Weights of a small GPT-style language model, trained from scratch on English Wikipedia.
Size: 8 layers, 10 heads of 64, MLP 2368 SwiGLU.
Architecture: RMSNorm before each block, no biases in attention or MLP, untied embeddings.
Training: 613M tokens, 4972 steps.
MLP neurons of a small language model. Each row is named by its layer, matrix (gate and up: input weights) and neuron, and shows model dimensions 629-724. Each number is 128 + 24 x the weight over its row's rms, rounded and kept within 0 to 255. A neuron's up and down rows have the sign that makes its largest values positive.
A block is one neuron, or neurons of one layer that tend to fire together. After each block is what it responds to, as a language model described it from the Wikipedia text at the highest values.

L2.gate2 [105 114 155 133 158 115 159 125 104 122 115 144 123 127 114 134  88  95 139 144 109 138 111 117 128 119 124 154 155 169 172  90  74 179 134 108 135 144 125 172 115  95 134  99 162 121  92 113 117 107 123 131 133 164 113  93 121 118 141 168 140 111 139 125  99 134 123 137 138 156 150 142 135  93 115 105  95 110 126 159 135 127 114 141 134 113 117 187 140 132 160 131 181  98 118 144]
L2.up2 [ 81 157 117 114 178 114 122 155 115 134 105 152 146 101 144 137 115 103 137 129  95 135 121 114 109 106 140 125 133 134 155 118 147 141 183 112 135  54  77 166 105  95 136 114 127 111  85  78 169 124 134  99  94 130 141 155 181 176 124 113 156 126 108 111 107 132 127 159 115 116 139 141 112  98 124  75  99  96 131 109 106 148  96 100 136 139 156  89 145 101 145 139 136 165 154 135]
L2.gate41 [116 150 126 124 157 117 143 147 103 121 113 101 116  97 153 107  92 101 122 107 148 121 121 142 143 142 126 105 142 119 102 116 137 153 106 125 131 141 141 124  98 111 122 110 112 153 125 159 170  93 163 117 143 117 133  81 114  84 151 161 118 156 159 116 108 115 140 109 117 148 143 125 136 162 126 152 106 110  93 132  97 106 145 125 170 117 109 131 131 136 182 123 168 120 131 148]
L2.up41 [ 88 126 155 160 144 100 115 121 124 126  85 131 130  82 172 125 143 131  91 138 120 142 119 159 137 106 167 131 149 125 111 120 128 142 137  88 115 142 162 144  86 112  98 122  94 141  82 157 169 126 134  88 125 126  96 119 118  87 122 156 108 146 164 116 128 147 115 128 125 102 138 133 151 174 139 158 148 136 131 136 109 122 147  98 141  94 117 118 133 141  95 131 172 117 107 117]
L2.gate895 [138  86 129  96 154 173 139 112 136 146 145 145 160 147 108 130 117 159 118 102 133 160 145 138 138 150 139 120 121 142 116 148 153 116 151  92 119 138 108 150  83 118 133 101 123  72 146 129  83  84 117 151 106  97 111 147 126 130 130 130 172 126 106  95 133 134 144 145 118 139 148  73 133 129 121 141 146 147 109 144 117 137 172  88 136 118 135 140 125 123 148 155 163 105 120 130]
L2.up895 [150 137 130 107  81 135 169 139  93 133 133 112 144 116  92 114  62 170 172 135 122 134 144 120 161 135 145 166 110 145 110 212 123 113 105 131 137  70  99 121 105 114 145 148 129 147 140 143  99 126 120 126 112 125 156  99 141 135 136 148 158 169 126 155 136 124 144  89 152 147 123 123 115 117  69  83 157 136 143 105  66 119 101 124 146 153 142 112 150  61 122 127 165 118 163 156]
L2.gate1215 [121 121 112 107 103 150 116 106 107 131 107 107 151 132 156  92 141 121 149 140 159 119 146 119  74 130 153  75 166 148 125 101 157 165 144 156 159 125 124 150 104  95 146 126 146  83 141 125 118  84 136 126 163 139 105 122 150 155 132 148 129 138 150 106 138 122 145 117 105 136  99 129 136 105 123 119 125 145 126  95 145  78 179 164 148 148 150 100 166 106 163 160 148 133 110 110]
L2.up1215 [111 134 142 127 132  94 102 131  94 152 131 130 178 124 104 117 121 133 125 101 164 108 133 110 100 147 148 117 139 110 160 140  69 113 104  94 100 115  87 166 125  61 168 155 169 137 143 147  88 124 142 113 111 110 140 103 180 133 121 123 146  95 108 101 128 131 115 107 116 131  86 154 151  94 151 144 139 127 146  91 131 131 148 163 154 145 119 174 147 119 121 127 129 122 147 133]
L2.gate1274 [125 113 150 125 135 150 136 105 128 128 126 184 139 142 130 166 131 175 140 130 147 180 105 121  89 165 187 119 121 151 130 145 109 160 156 176 123  96 137 126 149 135 187 108 191 111 146 130  83 104 110 107  89 117 124 146 144 141 116 106 164 145 124 100 146 147  91 146 122 142 144 149 157 102 117 141 101 188 140 116 121 178 155 113 115 112 182 140 135 151 110 104 111 135 126  90]
L2.up1274 [ 99 124 141 149 124 154 162 146 119 124 171 123 137 147 144 149 155 115 151  93 121  95 112 123 137 100 169 160 145 168 130 157 121 111 140  94 146 121 114 124 110 148 167 144  54 119 155 108 134 124 104 117 116 107 206 136 118 173 141 116 108 114 103 143 139 115 157 150 105  80 103  93  87  85 117 110 131 113 132 109 142 133 108 133 114 147 113 136 139 141 149 160 115 162 111  91]
L2.gate1333 [154 139 144 150 154 135 133 117 122 135 102 101  86 104 115 166 108  78 131 119  99 111 127 102 134 165 116 148 125 141 156 129  87 122 159  78 114 133 157 135 115 151 100 115 113 162 138 135 160 122 121 135  88 151 135 130 102 116 117 112 147 131 148 119 100 100 159 120 132 144  99 157 135 130 138  79  80 134 147  89  95 111 147 119 171 142 121  98 137 123 123 140 105 115 129  78]
L2.up1333 [129 121  84 128  91 110  82 110 179 100 131 106  94 120 139 121 154 124 102 106 117  97 159  92 147 150 150 106 123 143 132 143 131 146  94 106 146  93 140 103 147 129 101 174 105 124 145 188 159 135 132 133 134 142 118 126 113 137  85 112 119 122 154 111 113 132 130 122 127 140 115 158 139 149  99  91 151 100 145 156 143  90 159 132 104 118 117 108 146 111 123 133 133 130 155 103]
L2.gate1536 [ 72 188 143 107 174 103 132 140 147  99 115 139 107 161 129 164 118 136 106 101 136 167 179 121 170  81  83 134 139 120 100 126 161 159  92 104 150 129 105 127 141  97 141 121 148 153 124 138 143 153 128 131 127 109  93 117 105 179 157 134 101 116  97 136 126 137 106 135  95  93 166 143 136 138 127 135 110 116 141 121 115 127  96 149 135 116 118 170 160 169 137  70 114 135 111 138]
L2.up1536 [136 120 119 142 195 138  87  49 127 108 153 129 146 159 121 102 115 128 137 125 133 104 113 121 143 163 165 137 146 142 132 107 142 130 103 150 128 147 115 137 116 150 137 135 162 150 102  79 135 134 191 113 109  91 129 142 153 121 142 107 132 139 134 101 148 117  96 153 138 134 161  95 146  81 159 129 159 112 121 118  99 113 145  88 152 152 167 149 121 102 135 119 155 146 110 166]
L2.gate1694 [101  86 140 135 137 124 114 168 118 144 125 149  79 114 130 152 123 124 152 151 122 124  84  93 162 125 114 136 117  99 137 179 137 151 102 111 111 144 130 135 106 127 171 133  79 105  90  98 164 135  83 137 117  98 126 129 147 161 146 133 101 153 126 132 147 137 130 144 125 123 134 134 107 132 159 138 139 112 124 128 156 198  99 106  86 121 180 151 117 107 113 102 118 121 167 126]
L2.up1694 [133  99 143 102 109 130 124  70 113 161 142 148 146 111 111 134 177 152 104 156 163 122  96 153 144 170 159 111 149 110 132  92 150 132 152 113 128 111 137 128 111 120 147 124 138 157 122 128 156 101 146 169 137 159 172  93 120 113 131 142 179 118 114 118 143 127 120 127 134  95 139  91 121 114 133 127 104 119 156 153  89  97 123 116 125 137  88 124 147 121 124 126 131 108 117 133]
Description: Short middle or final pieces that finish a word split into fragments, such as J-ody, Ju-ly, re-ly, Cath-ol-ics, in names and common words.

L2.gate47 [122 160 147 138 118 101 135 103  88 129 132 112 142 150 125 147 132 131 150 109 130 134 120  82  86  96 107 139 135 157 111 128 116  91 130 106  98 140  80 133 113 105  93 122  80 132 158 179 128 122 166 125 149  93 111 116 107 121 124 128 159 102 110 132 135 149 102 126  92 124 115 129 137 137 113  91 149 123 123 129  68 116 139 107 152  85 146 125 111 121 165  74 111 131 132 130]
L2.up47 [ 87 150 116 150 109  93  99 144 104 116 144 108 168 111 167 131 123 113 137  95 136 138 138 153 101  64 121 132 128 173 166 126  95 132 135  98 184 107 115 138 135 162 112 140 139 159 127 127 142 178 129 121 148 159 140 136 185 145 135 127 158  97  94 142 141  82 147  99 142 123 131 110 108 140 116 153 131 165 111 158 117 144 119 101 127 107 133 131 127 107 126  87 111 172 147 150]
L2.gate180 [120 128 143 140 102 124 139 127 139 155 114 133 132 125 144 131 155 178  91 126 141 121 149 129 137 133 117 155 190 138 133 117 143 133 102 179 140 135 125 126 116 142 148 159 149  94 126 127 152 111 124 115 181 112 127 104 120 144 113 126 129 128 159 113 139 131 138 124 147 149  77 115 121 118  91 109 142 108 161 130 146 118 122 111 131 136 102 125 131 113 149 105  92  93 147  98]
L2.up180 [149 125 124 148 144 110 132 117  88 133 129 119  96 176 166 134 183 133 147 156 135 131 132 140 126  67 101 160 102 107 134 191 104  87 132 147  73 174 116  84 132  93 137  94  92  94 150 126 148 129 131  95 124  95 150  82 136  95 145 149 126 101 139 175 136 108  72 112 131  78 129 156 105  84 117 113  96  82  93 147 122 150 128  87 140 179 101 104 140  93 104 125 124 144 100 136]
L2.gate501 [ 95 122 108 132 103 174 148  87 156 109  80 141 110 176 121  94 120 168 163 147 110 151 118 114 143 120 121 109 140 128 144 128 126 157 112 159 130 165  79 138 142 115 110  99 123 108 133 138 120 147 111  89 167 100 126  90 100 145 132 139 130 194 140 131 120 140 136 133 175 136 132 178 112 150 128 105 131 145 151 102 125  84 168 177 101 126 131 185 119 101 134 136 129 153  81 146]
L2.up501 [135  91 113 145 107  90 141  90 118 149 138 120 174 178 154 149 145  90 140 182  97  92 127  68 112 152 124 100 125 105 134 120 151 158  81 147 104 116 131 130 107 164 116 159 122 126 148 122 142 134 132 128 132 108  98 109 150 119 149  55 109  89 113 130 162 148 121 123 113  87 129  99 117 134 124  95  92 114 134  98 113  64  85 154  83 125 133 131 149 151 135 119  97 125 160 141]
L2.gate786 [123  93 150 113 116  98 100  77 135 106 109  99 112  81 146 109 144 137 106 130 126 126 109  88 148 124 154 150 158  79 100  81 101 112 121 129 130 169 129 148 101 153 146 153 150 126  97 113 116 143  90 139 165  83 148 126 166 124 144  87 119 142 128  80 139 128 114 133 154 149 126 119 104 130 107 135 127 132 132 138 172 134 127  91 146 133 132 107 118 133  96 109 103 115 139 124]
L2.up786 [ 87 150 121 121 141 154 157 147  75 138 127  82  88 130 122  96 150 136 104 100 131 126 107 141 134 117 167 111 144 105 102 147 107  79 139 135 135 157 135 125 115 110 139 148 116 149 145 125  96 113 141 157 136 105  91  99 152 150 133 170 156 118 156  93 169 142 126 178 126 156 170 117 103  64 137 156 144 170 135 164 143 132 178 184  86  97 121 128 142 124 172 124 138 141 143 121]
L2.gate883 [130 127  73 152 123  80 128 137 119 156 135 133 134 117  95 112 164 141 131 146  86 110 128  96 109 145 121 125  77 118 126 110 113 166 119 150 108 153 146 111 131 128 151 135 137 112 124 118 126 135 135 156 133 105 130 115 152 138 146 113 120 119 131 118 142  86 123 146 101 157 111 105 147 144 133 132 121 135 129 127 144 121 143 163 124 111 139  93 121 126  99 123  80  84  99 134]
L2.up883 [112 133 138 147 145 168 166 124 147 154 165 127 101  93 104 124 110 126 100 122 170 141  85 146  63 130 135  72  97 161 126 114 112 128 133 117 152 168 106 134  95  94 157  59 106 103 132 105 146  97  85 104 183 132 132  99 110  97 137 180 110 155 153 105 156 128 150 104 122 140 160  88 151 125 111 141 137 163 116 125 140 178 147 114 158 145 162 118  98 142 113 153 109 121 174 126]
L2.gate1384 [146 114 158 137 169 130 154 133 121 162 123 127 133 130 124 148 125 121 145 113 109 154 130 134 134 194 137  89 121 139 114 138 117 117 120 123 114  80 151  90 144 112 136  68 115 108  98 135 130 141  92 114 129 138  67 132 118 118 123 156 120  78 150 134 111 108 142 143 132 125 117 141 118 150  79 128 132 129 173 121 168  90 131 111 110 137 105 162 115 176 126 101 150 138  98 126]
L2.up1384 [113  78  92 133 182 132 111 141 151 130 135 106 145 110 121 142 119 130 142 138 115  98 139 120 142 135 142 146  88 170 113 127  94 113 145 136 128 136 142 139 123 201 159 109 126 145 108 151 123 152 163 107  88 154  97 163 145 121 150 132 118  78 164  91 173 122 167 128 125 122  89 130  99 108 128 136 111 121 124 112 131 136 128 135 113 136 133 134 126 136 165  71 152  97  92 153]
L2.gate2310 [125 136 114 142 102 136 134 149 165 122 137 137 103 142  62  66 175 123 102 106 119 128 146 139 156 161 118 162 117 188  80 107 144  98 112 126 123 113 171 145 142 174 121 132 132 114 140 126 154 141  98  92 126 107 171  94 119 184 111  82 146 144 124 163 164 154 149 121 148 100 125 109 164 138 175 114 125 153 111 144 102 132 131 104 157 105 139 174 110 131 157  69 105 125 151 147]
L2.up2310 [145 103 161 136  90  87 172 140 126 140 129 116 118 137 151 148 102 144 123 116 138 155 127 151 138 108 104 121 154  66 142 137  78 134 131 119 116 146 144 178 114 105 108 137  85 142 153 133 145 140 107 141 161 133 138 119 123 142 122 134 169 159 121 118  65 121 155 197 139 108 123 131 156 164 116 116 132 123 120 138 132 141 121 145 103  95 132 139 127 103 135 106 108 141  71 133]
L2.gate2333 [146 133 115 121 112 127 105  85 131 110  83 151 104 119 167  89 103 137 168 149 129 145  97 128 128 121 126 113 113 174 115 156 111 117 123 105 105  99  93 140 148 127 136 131  78 148 102 125 117 171  89  97  94 131  88 136  75 133 108  78 122 116 126 167 100 135 113 135 131  92 127 138 145 108 119 143 122 122 104 139 135 157 117  93 102 101 103 109 113 110 128 148  77 158 102 120]
L2.up2333 [108 122 108 140 123 112 143 110  86 118  95 124 103 123 155 129 120 150 122 165 129 122 102 119  82 143  98 128 125 150 101 104 142 126 161 126  56 130 143 124 125 158 130 114  75 111 116 118 141 152 155 127 168 153  94 131 112  77 123 120  78 126 102 127 113  89 143 129 139 121 126 164  92 126 117 118 122 105 159 149 112 116 148  68 138 113 135  81 105 185 131 139 127 107 116 146]
Description: Word-internal pieces that follow a one-letter opening fragment, mostly "t" or "T", as in t-act-ics, t-end-ons, T-alk-ing; also Am-end-ment, out-standing.

L5.gate44 [164 229 174 121 109 129 129 120 125 128 103 164 137 152 121 128 134 123 182 119 120 147 155 142 146 155 134 104 134 173 107 145  93 120 167 109 129 120 160  76 100 120 135 134 143 130  99 133 171 156 134 161 155 121 161 128 128 138 230 106 123 105 123 150 138 135 137 119 108 127 102 118 155 132 107 127 108 147 142 140 147 119 148 133 125 131 139 118 130 126 132 145  78 123 132 112]
L5.up44 [104 175 153 164 100  92 146 166 117 112 119 135 115 110 176 102 132  98 161  70 172 192 155 122 139 134 131  95  87 105 112 104  89 144 149 126 142  86 131 124 146 135 135 108 126 126 110  65 183 119  92 124 186 130 174 101 149 121 144 130 126 142 108 121 126 188 146 148 120  95 171 118 157 154 135  97 122 151 137 148 107 106 170 145 136 105 159 133 150 160 139 121 112 120 150  98]
L5.gate450 [127 125 109  96 124 133 125 127 109 136 150 116 137 140 178 168  95 143 132 169  98 125 158  89  93 106 116 142  87 138 133 178 139 128 137 124 162 149 122 128 126 124 110 114 112 120 168 153  74 106 143 113 128 119 103 146  98 112  90 119 145 143 133 131 130 111 146 141 156 112  77 148 114  63 109 135 131 140  97  90 106 156  97 145 125 133 140 116  85 110 111 109 153 179 127 157]
L5.up450 [165  86 110 106 154 189 110 153  98 112 123  99 109 163  99 111 133 108  70 179 130  79 124 156 172 129  74 150 134 156 142  68 132 121 154 131 170 109 125 121 110 133 131 140 136 139 146 135  50 144 138 112 128 132 113  80 120 155 120 105 141 145 150 135 121 119 127  92 133 124 169 127  87 138 131 124 143 116 141 153 159 143 122 139  87 130  88 141 102 114 124 121 126 153 118 100]
L5.gate818 [142 129 146 156 150 163 106 148  73 140 139  68 124 131 213 167 119 133 102 123  97 146 117 110  80 111 103 142 126 127 139 116 119 163 147  94 157 135 142 140 128 106  99 119 158 136 146 142 115 108 124 147 141 149 139 159 125 131 135 104 126 106 115 140 148 129  95 111  94 100 110 162 115 104 131 127  91  98 122 126 110 154 101 112 107 128 124 134 112 132 164 130 126  96 183 159]
L5.up818 [148 103  96 130 120 168 159 139 127 124 160 148 129 132 116 158 159 131 128 174 151 161 127 129 110 115 132 122 113 146 119 130 119 115 139 117 137 102  89 152 136 109  98 144 132 148 142 164 113 163 139 101 115 131 105 113 129 111 109 147 145 123 125 120 165 120 136 115 151 127 158 133 122 157 130 185 100 161 113 141  74 117 136 107 131  86 101 148 135 155 128 124 101 129 143 131]
L5.gate1754 [102  84 128 131 125 156 128 123 146  78 177 124 162 138 131 118  82  66 120 123 120  95 112 149  98  92 120 143 131 118 147  93 154 136 103  94 134 138 121 121  95 132 127 130 175 122 138 123 112 124 129 121 114 140 112 193  78  94  94 149 124 135 137 129 128 107 171 170 119 146 117 123 139 114 128 154 114 115  81 111 141 131  98 153 113 132 152 124 115 162 135 126 164 163 112 100]
L5.up1754 [149  76 130 130 117 118 107 154 172 122 154 111 137  88 112 116 111 129  82 168 142 165 130  87 121 149 129 133 124 126 152  79 109 106 100 158 147 131 114 142 124 141 137 175 136 135 175 141 126 116 129 114 126 129  73 119 129 135  62 178 168 132 143 104 138 105 150 125 145 145 187  95  68 126 142 142  94  99 133 112 126 129 117 147 133 121 113 148 125 118 139 145 157 114 124 131]
Description: Final subword piece that completes a multi-token proper name, mostly a person's surname or given name, as in Patter-son, Barcl-ay, Gonzále-z, Ram-sey.

L3.gate854 [ 71  94 130 169 156 116 126 149 155 112 134 138  97 121 151 130  75  84 132 146 110  91 100 122 163 111 175 125 122 126  91 105 136  95 124 112 159 106 117 120 115 124 152 157 116 123 147 127  94 138  98 143 159 112 166 147 111  98 134 102 136 131 124 142 136  94 146 156 127 113 145 163 154 119 118 152 133 143 120 146 121 123 116  95 116 106 162 180 133 151 134 161 140  99 110 100]
L3.up854 [125 112 154 122 129 110 159 126 131 146 133 142 146 121 124 161 120 135 145 127 119 115 115 118  99 151 177 139 148 196 156 140 125 143 156 137 118 143 139 163  97 140  93 134  95 154 166 141 115 120 160 129 125 111 112  96  88 142 163  57 112 115 121 128 137 125 115 125 149 161 129 160 119 126 142 152 146 169 112  87 138 124  94 138  89 148 154 119 129 146 123 155 111 166 139 130]
L3.gate1797 [153 152 135 107 160 172 150 140 144 153 170 135 159 150 143 137 111 152 116 119 126 116 161 123 103 141 119  88 107 109 150 116 143 154 146 118  93 111 145 136 136  76  94 110 111 110 124 142 142 122 109 114 118  96 126 110 161 143  91 132  90 124 118 167 121 143  93 141 150 105 146 152 151 139 151 149 100 118 106 134 125  88 138 114 130  89 124 141 125 122 152 144 106 131 122 134]
L3.up1797 [102 130  94 139 148 163 140 108 117 135 149 148 165 163 128 157 148 134 147 107 104  94 112 121 118 151 118  90 151 129 170 154  89 149 120 144 145  96 141 110 138 117 112 120 165 100 136 133  95 142 148 140  76 131 140 113 149 131  91 125 101 163 162 153 131 117 138 166 165 130 166 185 141 122 106 114 121 134 133 125 131 108 126 111 114 101 109 132 165 165 136 175 120 109 134 127]
Description: Final word-piece of a split personal first name, such as Se-an, Jess-ica, Christ-ine, often in cast lists, sports rosters and tables; occasionally other split words.

L3.gate733 [129 136 108 116 118 114  58 143 127 154 126 132 111 159 108 145 168 108 112 175 188 118 124 152 115 105 101 124 159 133  64 133 130 143 125 113 133 126 143  87 163 103 145 148 143 132 118 131 133 109 129 137 181 153 148 106 106  98 132 107  89  89 151 134 100 147 121 150 174 212 135 137 149 156  83 127 126 157 119  81 154 140 131 156 112 164 105 120 179 129 127 133 123 123 126 123]
L3.up733 [104 158 109 150 148 169 129 139 144 122 115 171 161 115 125 104 154 153 113 113  76 132  59 151 166 122 140 173 121  94 141 104 142 126 127 108  90 122 154 102 118 132 152 122 130 162 128 173 128 105 136 163 122 186 121 117 101 112 120 107 111 132 118 122 126  91 140 165 114 176 153 148 130 147 145 159 147 195 131 116  91 170 132 157 124 191  92  84 135 112 104 139 100 165 162 188]
L3.gate1735 [174 138 133 126 111 146 151 134 124 116 141 136 116 106 154 147  96 106 114 138 119  93 102 126 119 124 104 106 112 170 180 136 133 101 147 119 102 131 193  83 160 131 135 142 117 106 150 122 136 169 101 131 164 125 124 163 143 154 128 120  67 111 134 135 156 126 122 109 130 126  90 107 143  94 131 124 129 115 135 134 105 154 122 126 102 148 137 131 110 136 130 104 110 130 105 114]
L3.up1735 [152 142 115 128  88 108 134 172  93 117 132 115 101 135 153 122 130 112 110 127 121 137 108 145 144 152 124  97 121 176  78 111 123  83 118 116 114  90 139 108 144 193  95 114 103 132 127 115 134 138 155 139  87  88  96 101 119  70 132 148 135 123 122 117 161 128 141 130 138 119 114 130 105  83 113 145 105 135 124 115 138 154 100 145 125 133 172 103 134 157 110 112 181  80 110 168]
Description: Middle pieces of words split into several tokens, strongest on end after t (tendon, tendency, tend, tenderness), also case, est, ceed.